config.yaml
head_dim: 64
d_mlp: 1536
activation: "reglu"
qk_norm: false
init_std_qkv: 0.0216
decay_shape: "linear"
MLP neurons of a small language model. Each row is named by its layer, matrix (gate and up: input weights) and neuron, and shows model dimensions 16-111. Each number is 50 + 10 x the weight over its row's rms, rounded and kept within 0 to 99. A neuron's up and down rows have the sign that makes its largest values positive.
After each neuron's rows, "fires after" lists the tokens most often just before its 100 highest values on Wikipedia text that the model never trained on. A number after a token or word is its count.

L6.gate500:43 48 42 43 51 47 31 37 36 56 57 45 48 67 41 62 67 47 33 42 49 52 30 53 34 48 60 43 30 60 51 44 61 40 43 57 46 43 59 38 46 62 63 50 39 32 65 44 43 50 53 54 47 40 46 36 56 48 49 62 50 51 64 62 51 37 33 57 68 59 49 72 54 61 51 52 50 49 71 27 54 63 36 63 63 33 64 50 45 79 47 43 55 55 42 48
L6.up500:33 50 36 42 57 42 33 36 24 36 71 71 38 61 50 52 70 74 48 62 48 42 55 47 46 53 66 58 41 57 63 57 54 59 37 36 39 36 47 59 47 59 29 48 55 58 52 56 51 46 67 66 61 55 60 33 55 46 57 76 66 41 48 44 66 60 45 49 69 75 45 53 35 45 53 47 30 51 57 46 53 58 28 55 54 55 33 48 55 51 50 38 38 53 43 48
fires after: " " 29, "-" 14, "1" 5, "−" 5, " +" 4, " the" 4

L7.gate569:30 50 45 70 51 43 59 45 59 54 52 56 45 53 41 74 49 68 62 53 42 58 31 64 58 40 66 54 68 45 44 37 62 61 53 42 52 37 39 42 45 50 38 39 52 39 51 57 48 60 52 50 65 43 37 42 53 37 44 57 58 63 30 37 59 45 47 48 57 39 45 37 67 38 56 60 55 67 55 55 45 48 76 65 45 37 43 49 34 55 48 39 48 53 51 35
L7.up569:55 48 40 59 47 53 61 55 45 54 33 64 50 47 40 64 40 71 58 61 64 36 57 74 42 51 65 34 60 43 41 52 55 59 68 53 35 29 55 58 42 47 33 28 34 60 57 57 54 58 46 48 54 49 55 41 48 44 40 56 58 61 42 46 54 49 59 45 52 57 48 39 45 49 50 40 61 55 38 49 44 48 65 45 50 37 34 48 36 59 37 57 54 57 46 43
fires after: "\n" 56, ".\n" 7, "'\n" 5, "\"\n" 4

L8.gate433:42 62 42 30 63 48 62 55 43 56 48 42 44 62 42 49 35 60 52 68 41 49 31 60 48 66 52 48 65 46 75 44 56 57 58 61 51 46 59 61 37 35 42 38 53 73 51 57 34 48 51 36 53 47 59 56 55 47 40 56 61 49 46 46 38 32 38 50 64 51 44 50 44 56 51 51 61 34 42 65 49 63 76 53 53 39 52 33 32 59 30 51 39 56 35 42
L8.up433:59 51 69 44 49 30 51 66 52 58 39 67 55 57 59 48 54 52 37 44 47 48 56 46 47 51 71 37 52 55 59 51 46 57 37 74 66 39 46 57 32 58 59 49 59 34 45 63 50 42 61 42 41 48 38 58 34 30 45 48 52 58 43 41 44 55 44 57 57 49 48 41 26 69 48 26 51 59 52 62 41 50 56 50 41 46 43 37 43 42 45 69 56 39 46 50
fires after: "20" 45, " |" 5, " " 4, " of" 4, " Upload" 4, "19" 4

L6.gate1458:59 49 60 44 47 34 26 45 66 44 59 63 45 60 49 61 45 71 54 23 40 39 57 54 48 43 59 54 64 48 36 37 53 43 59 51 44 49 47 33 83 45 72 53 44 51 58 70 41 68 59 54 36 49 52 55 54 62 58 53 52 33 67 36 36 46 54 41 42 46 45 44 44 37 39 58 48 48 64 38 47 49 47 73 58 42 48 48 29 59 47 55 51 54 46 36
L6.up1458:56 42 52 53 66 47 52 48 47 34 53 76 48 50 47 45 52 72 46 48 44 31 52 68 50 56 46 72 53 46 48 49 49 39 50 50 30 46 54 26 61 37 50 58 55 41 65 58 45 70 66 57 45 49 68 50 40 59 54 42 50 25 52 54 49 44 71 61 65 39 35 51 44 42 59 48 36 67 39 76 57 49 45 51 46 35 49 61 32 62 40 57 40 47 54 45
fires after: " " 87, " (" 12

L8.gate1288:50 64 67 45 27 48 47 50 55 57 52 60 54 33 51 44 59 64 63 58 59 40 38 46 59 60 59 65 67 39 65 55 41 41 52 38 48 42 52 47 23 39 69 50 55 32 47 48 53 69 52 69 45 45 40 50 55 53 42 67 61 61 63 65 37 32 42 55 51 48 59 24 59 57 52 40 74 49 53 42 53 49 51 52 43 50 40 38 44 40 36 46 58 50 25 28
L8.up1288:49 43 48 40 44 52 35 36 65 35 40 54 63 52 43 58 56 65 48 57 62 32 56 47 70 50 37 64 61 64 43 48 39 34 58 53 41 37 59 51 62 54 48 51 51 71 59 46 40 52 49 50 50 48 40 58 35 42 41 61 49 64 57 52 55 27 47 64 70 40 59 60 42 63 50 69 47 69 49 59 44 55 55 70 34 64 63 49 41 58 48 64 53 39 39 44
fires after: " " 36, "20" 15, " the" 6

L8.gate1074:41 58 52 34 56 45 51 61 37 47 62 47 67 40 61 66 69 59 57 41 51 20 43 53 42 61 55 45 56 48 54 44 58 53 52 64 45 63 47 37 44 40 50 37 43 38 54 44 62 67 57 53 61 43 34 48 55 46 48 69 54 55 51 59 50 45 49 60 61 45 56 56 40 40 61 64 53 60 61 40 47 44 61 48 49 48 62 53 71 53 65 45 57 50 51 43
L8.up1074:53 50 50 41 64 65 46 51 49 46 36 43 55 45 63 61 47 52 35 42 49 40 49 53 36 51 57 47 79 31 48 31 62 34 74 53 38 43 61 43 44 39 70 36 30 42 40 51 48 46 40 61 59 69 52 55 61 49 38 56 26 32 46 48 65 37 55 58 41 51 55 56 44 58 38 35 46 44 62 58 46 52 79 45 61 49 60 38 68 49 61 33 68 44 43 54
fires after: " " 57, "–" 12, " (" 11

L6.gate1104:42 62 47 61 46 49 49 49 50 44 53 56 49 66 74 67 40 69 70 38 45 49 53 56 53 40 66 61 61 54 41 46 55 64 55 49 44 51 55 44 47 43 35 58 36 36 55 54 41 57 40 55 57 62 50 43 40 49 54 52 53 51 48 39 55 39 51 54 57 50 43 26 59 38 54 56 32 68 53 59 43 56 50 40 62 52 45 51 56 44 53 43 51 49 60 44
L6.up1104:66 42 45 57 54 57 59 56 35 57 30 54 62 41 43 56 51 35 60 79 47 52 61 49 60 57 65 55 45 49 61 43 59 68 39 51 44 61 42 59 38 49 42 29 44 44 58 55 46 57 46 48 44 40 48 32 38 49 49 45 64 49 47 55 58 38 51 49 43 62 35 57 47 50 66 46 45 57 50 57 56 41 60 56 36 45 60 78 50 60 47 54 32 56 55 53
fires after: "\n" 45, " " 14, "'\n" 12, " November" 6, " was" 4, "\"\n" 4

L6.gate256:42 60 47 52 47 61 41 65 36 61 50 60 56 42 47 54 81 62 58 58 62 48 48 40 66 51 65 43 44 48 53 56 67 55 41 54 46 40 50 50 56 62 44 42 69 59 28 62 50 76 55 48 58 70 66 37 55 46 63 66 55 55 63 66 44 46 40 40 41 34 49 35 50 54 55 39 41 69 47 55 46 37 33 61 25 57 43 39 49 44 50 44 60 47 50 37
L6.up256:57 42 53 57 59 44 32 29 46 55 44 41 34 32 54 45 66 67 51 43 48 52 39 57 61 60 43 52 63 65 46 56 42 36 53 46 49 45 48 45 35 64 55 46 35 60 43 43 45 53 39 64 62 49 45 60 40 57 46 53 48 64 66 44 46 55 54 40 64 46 60 68 65 53 52 43 54 63 39 47 49 55 57 61 59 41 47 44 53 49 57 62 55 40 57 29
fires after: " on" 35, " " 30, " On" 16, "On" 14

L6.gate1288:45 60 53 58 50 49 43 56 52 63 46 51 29 41 61 69 52 47 54 53 49 38 51 40 59 63 53 45 58 51 48 40 41 50 52 68 64 58 52 61 47 58 44 46 58 46 41 37 42 46 44 50 42 30 53 59 46 56 44 39 58 52 54 36 58 26 52 47 50 55 50 55 55 46 78 60 64 52 62 57 67 57 52 78 61 46 62 25 41 39 49 53 46 36 43 39
L6.up1288:51 56 43 36 48 49 56 45 50 49 64 55 55 42 57 54 61 57 47 46 53 46 56 44 42 51 38 33 40 50 49 48 37 34 38 61 44 40 57 44 62 52 39 63 78 59 65 35 44 65 45 65 46 56 46 75 45 51 56 58 50 35 30 56 36 46 65 40 56 65 45 52 35 56 66 71 58 40 48 57 66 60 59 67 59 52 48 64 57 46 46 46 50 45 46 42
fires after: "19" 70, "20" 18, "18" 6

L7.gate976:39 48 53 45 36 57 52 42 43 40 56 47 65 56 59 41 60 68 31 47 33 60 59 56 43 31 52 56 60 56 46 48 65 31 53 58 42 35 51 41 68 60 52 30 51 68 31 49 45 67 59 38 64 47 39 59 64 51 46 60 42 54 65 57 65 59 57 54 57 39 48 53 59 35 49 53 54 56 43 56 53 50 56 58 35 38 47 56 52 40 44 54 44 64 54 25
L7.up976:47 54 71 42 57 41 61 36 55 52 38 55 46 66 53 42 49 49 62 60 41 59 62 64 45 41 23 48 69 54 41 62 61 65 55 73 59 34 41 34 52 48 36 49 61 41 44 49 53 61 39 57 50 67 49 44 48 59 47 62 43 58 55 43 46 55 49 41 39 51 43 44 43 40 48 54 70 50 43 44 60 56 66 50 42 47 47 49 52 60 42 76 43 52 56 51
fires after: " " 71, " |" 19

L8.gate1444:74 45 50 52 34 66 42 33 35 59 30 49 60 58 51 59 63 61 46 50 55 66 54 50 59 62 64 47 59 36 62 40 44 41 52 64 50 48 42 39 61 41 45 64 64 49 51 69 46 53 45 54 54 47 49 44 48 54 65 56 60 57 59 40 56 47 70 54 55 12 46 67 51 38 59 56 48 66 43 51 58 38 50 47 35 47 55 51 32 39 45 38 53 47 60 36
L8.up1444:26 60 64 59 60 64 50 46 30 48 57 47 53 42 57 65 55 57 50 46 56 57 44 46 47 57 62 31 77 38 44 51 46 53 63 39 41 40 56 56 40 46 60 45 60 46 49 64 61 48 36 59 58 44 34 56 46 38 51 50 52 55 41 31 53 54 49 60 50 47 48 43 53 43 34 56 40 55 52 55 33 48 38 70 42 47 48 68 56 52 47 48 52 46 44 54
fires after: " " 29, " on" 15, " June" 10, " February" 7, "On" 6

L8.gate279:53 45 64 52 51 44 52 66 40 52 67 45 39 55 54 55 31 75 42 58 40 41 42 53 52 44 55 60 59 52 43 54 56 44 64 43 56 48 48 45 68 35 44 42 54 50 61 57 62 67 49 49 56 60 49 41 61 50 38 51 34 56 56 57 70 51 47 71 44 44 42 37 54 52 59 36 54 52 49 56 69 50 62 64 56 40 40 55 56 41 45 41 45 56 40 40
L8.up279:45 57 48 47 40 56 58 27 40 50 58 72 52 58 54 51 58 64 52 49 41 50 46 71 48 41 44 61 40 48 55 46 61 55 49 65 50 40 47 53 52 38 59 41 66 36 60 58 50 66 55 66 41 57 54 58 54 50 46 40 47 51 44 63 49 43 59 54 45 47 39 56 54 52 51 50 70 58 46 59 46 55 47 47 61 38 37 42 49 39 42 49 46 57 56 29
fires after: " " 87, " (" 8

L8.gate1457:63 54 49 45 62 41 49 49 48 51 38 51 55 36 42 55 60 52 57 72 52 49 59 55 49 63 48 48 71 46 40 44 69 43 30 62 38 63 47 43 29 48 37 59 54 49 55 49 53 52 64 73 42 43 48 45 69 53 40 60 43 60 64 54 54 49 48 40 45 30 46 63 30 53 73 49 49 55 48 46 35 50 42 52 44 33 50 28 42 42 31 44 44 53 54 39
L8.up1457:56 69 60 56 46 44 51 48 66 53 58 48 59 37 59 67 40 64 54 65 44 42 56 64 59 53 55 62 73 51 59 52 52 38 59 51 23 42 51 29 32 39 53 51 55 51 43 53 51 57 52 59 57 52 43 55 52 64 45 56 44 51 53 53 44 41 49 64 64 49 74 56 48 45 52 55 57 53 48 65 42 49 39 58 49 50 57 46 53 52 54 60 54 38 69 48
fires after: " " 73, "–" 6, " (" 4

L6.gate1495:45 57 54 40 58 25 56 45 49 53 55 60 50 49 56 39 51 71 50 51 47 46 38 54 42 49 60 45 35 46 50 46 44 44 69 68 44 45 62 57 48 60 48 39 56 58 53 53 39 49 69 41 46 39 59 43 62 46 66 55 51 52 45 36 49 52 44 51 31 54 36 38 63 55 56 59 64 53 96 44 52 57 40 58 60 43 42 24 45 38 43 42 45 43 39 27
L6.up1495:57 54 54 33 57 54 41 35 45 71 55 50 55 47 73 41 53 71 59 51 52 40 74 47 42 52 59 49 37 53 53 46 33 49 41 50 55 52 46 67 35 68 30 63 57 38 51 49 39 62 54 48 49 47 64 45 34 43 65 67 57 50 28 45 45 55 47 30 59 59 57 45 51 51 48 46 69 55 51 42 45 60 50 55 38 40 44 56 66 60 46 49 61 35 39 53
fires after: "19" 42, "-" 27, "18" 6, " " 6

L7.gate740:33 61 56 50 73 42 39 62 44 49 43 58 54 38 38 56 43 40 68 50 32 43 44 44 58 47 71 46 61 51 33 48 32 55 37 50 40 58 61 52 45 49 53 41 56 40 67 61 53 69 50 51 66 40 59 48 46 45 36 66 50 49 41 32 57 55 53 54 48 33 41 48 58 45 52 58 35 66 63 51 59 37 44 53 60 47 47 61 42 45 50 33 62 46 49 40
L7.up740:56 36 48 54 53 54 54 49 53 56 28 58 39 39 62 51 42 52 50 46 49 53 36 40 48 49 41 47 59 40 43 54 67 54 51 37 38 62 60 45 57 63 55 41 48 30 34 43 65 43 47 47 45 61 54 67 55 47 42 45 40 48 65 53 65 44 67 61 56 61 57 53 62 50 60 58 50 44 47 39 19 48 51 51 42 47 45 58 50 67 59 41 24 54 50 37
fires after: "20" 30, "19" 28, " " 11, "\n" 5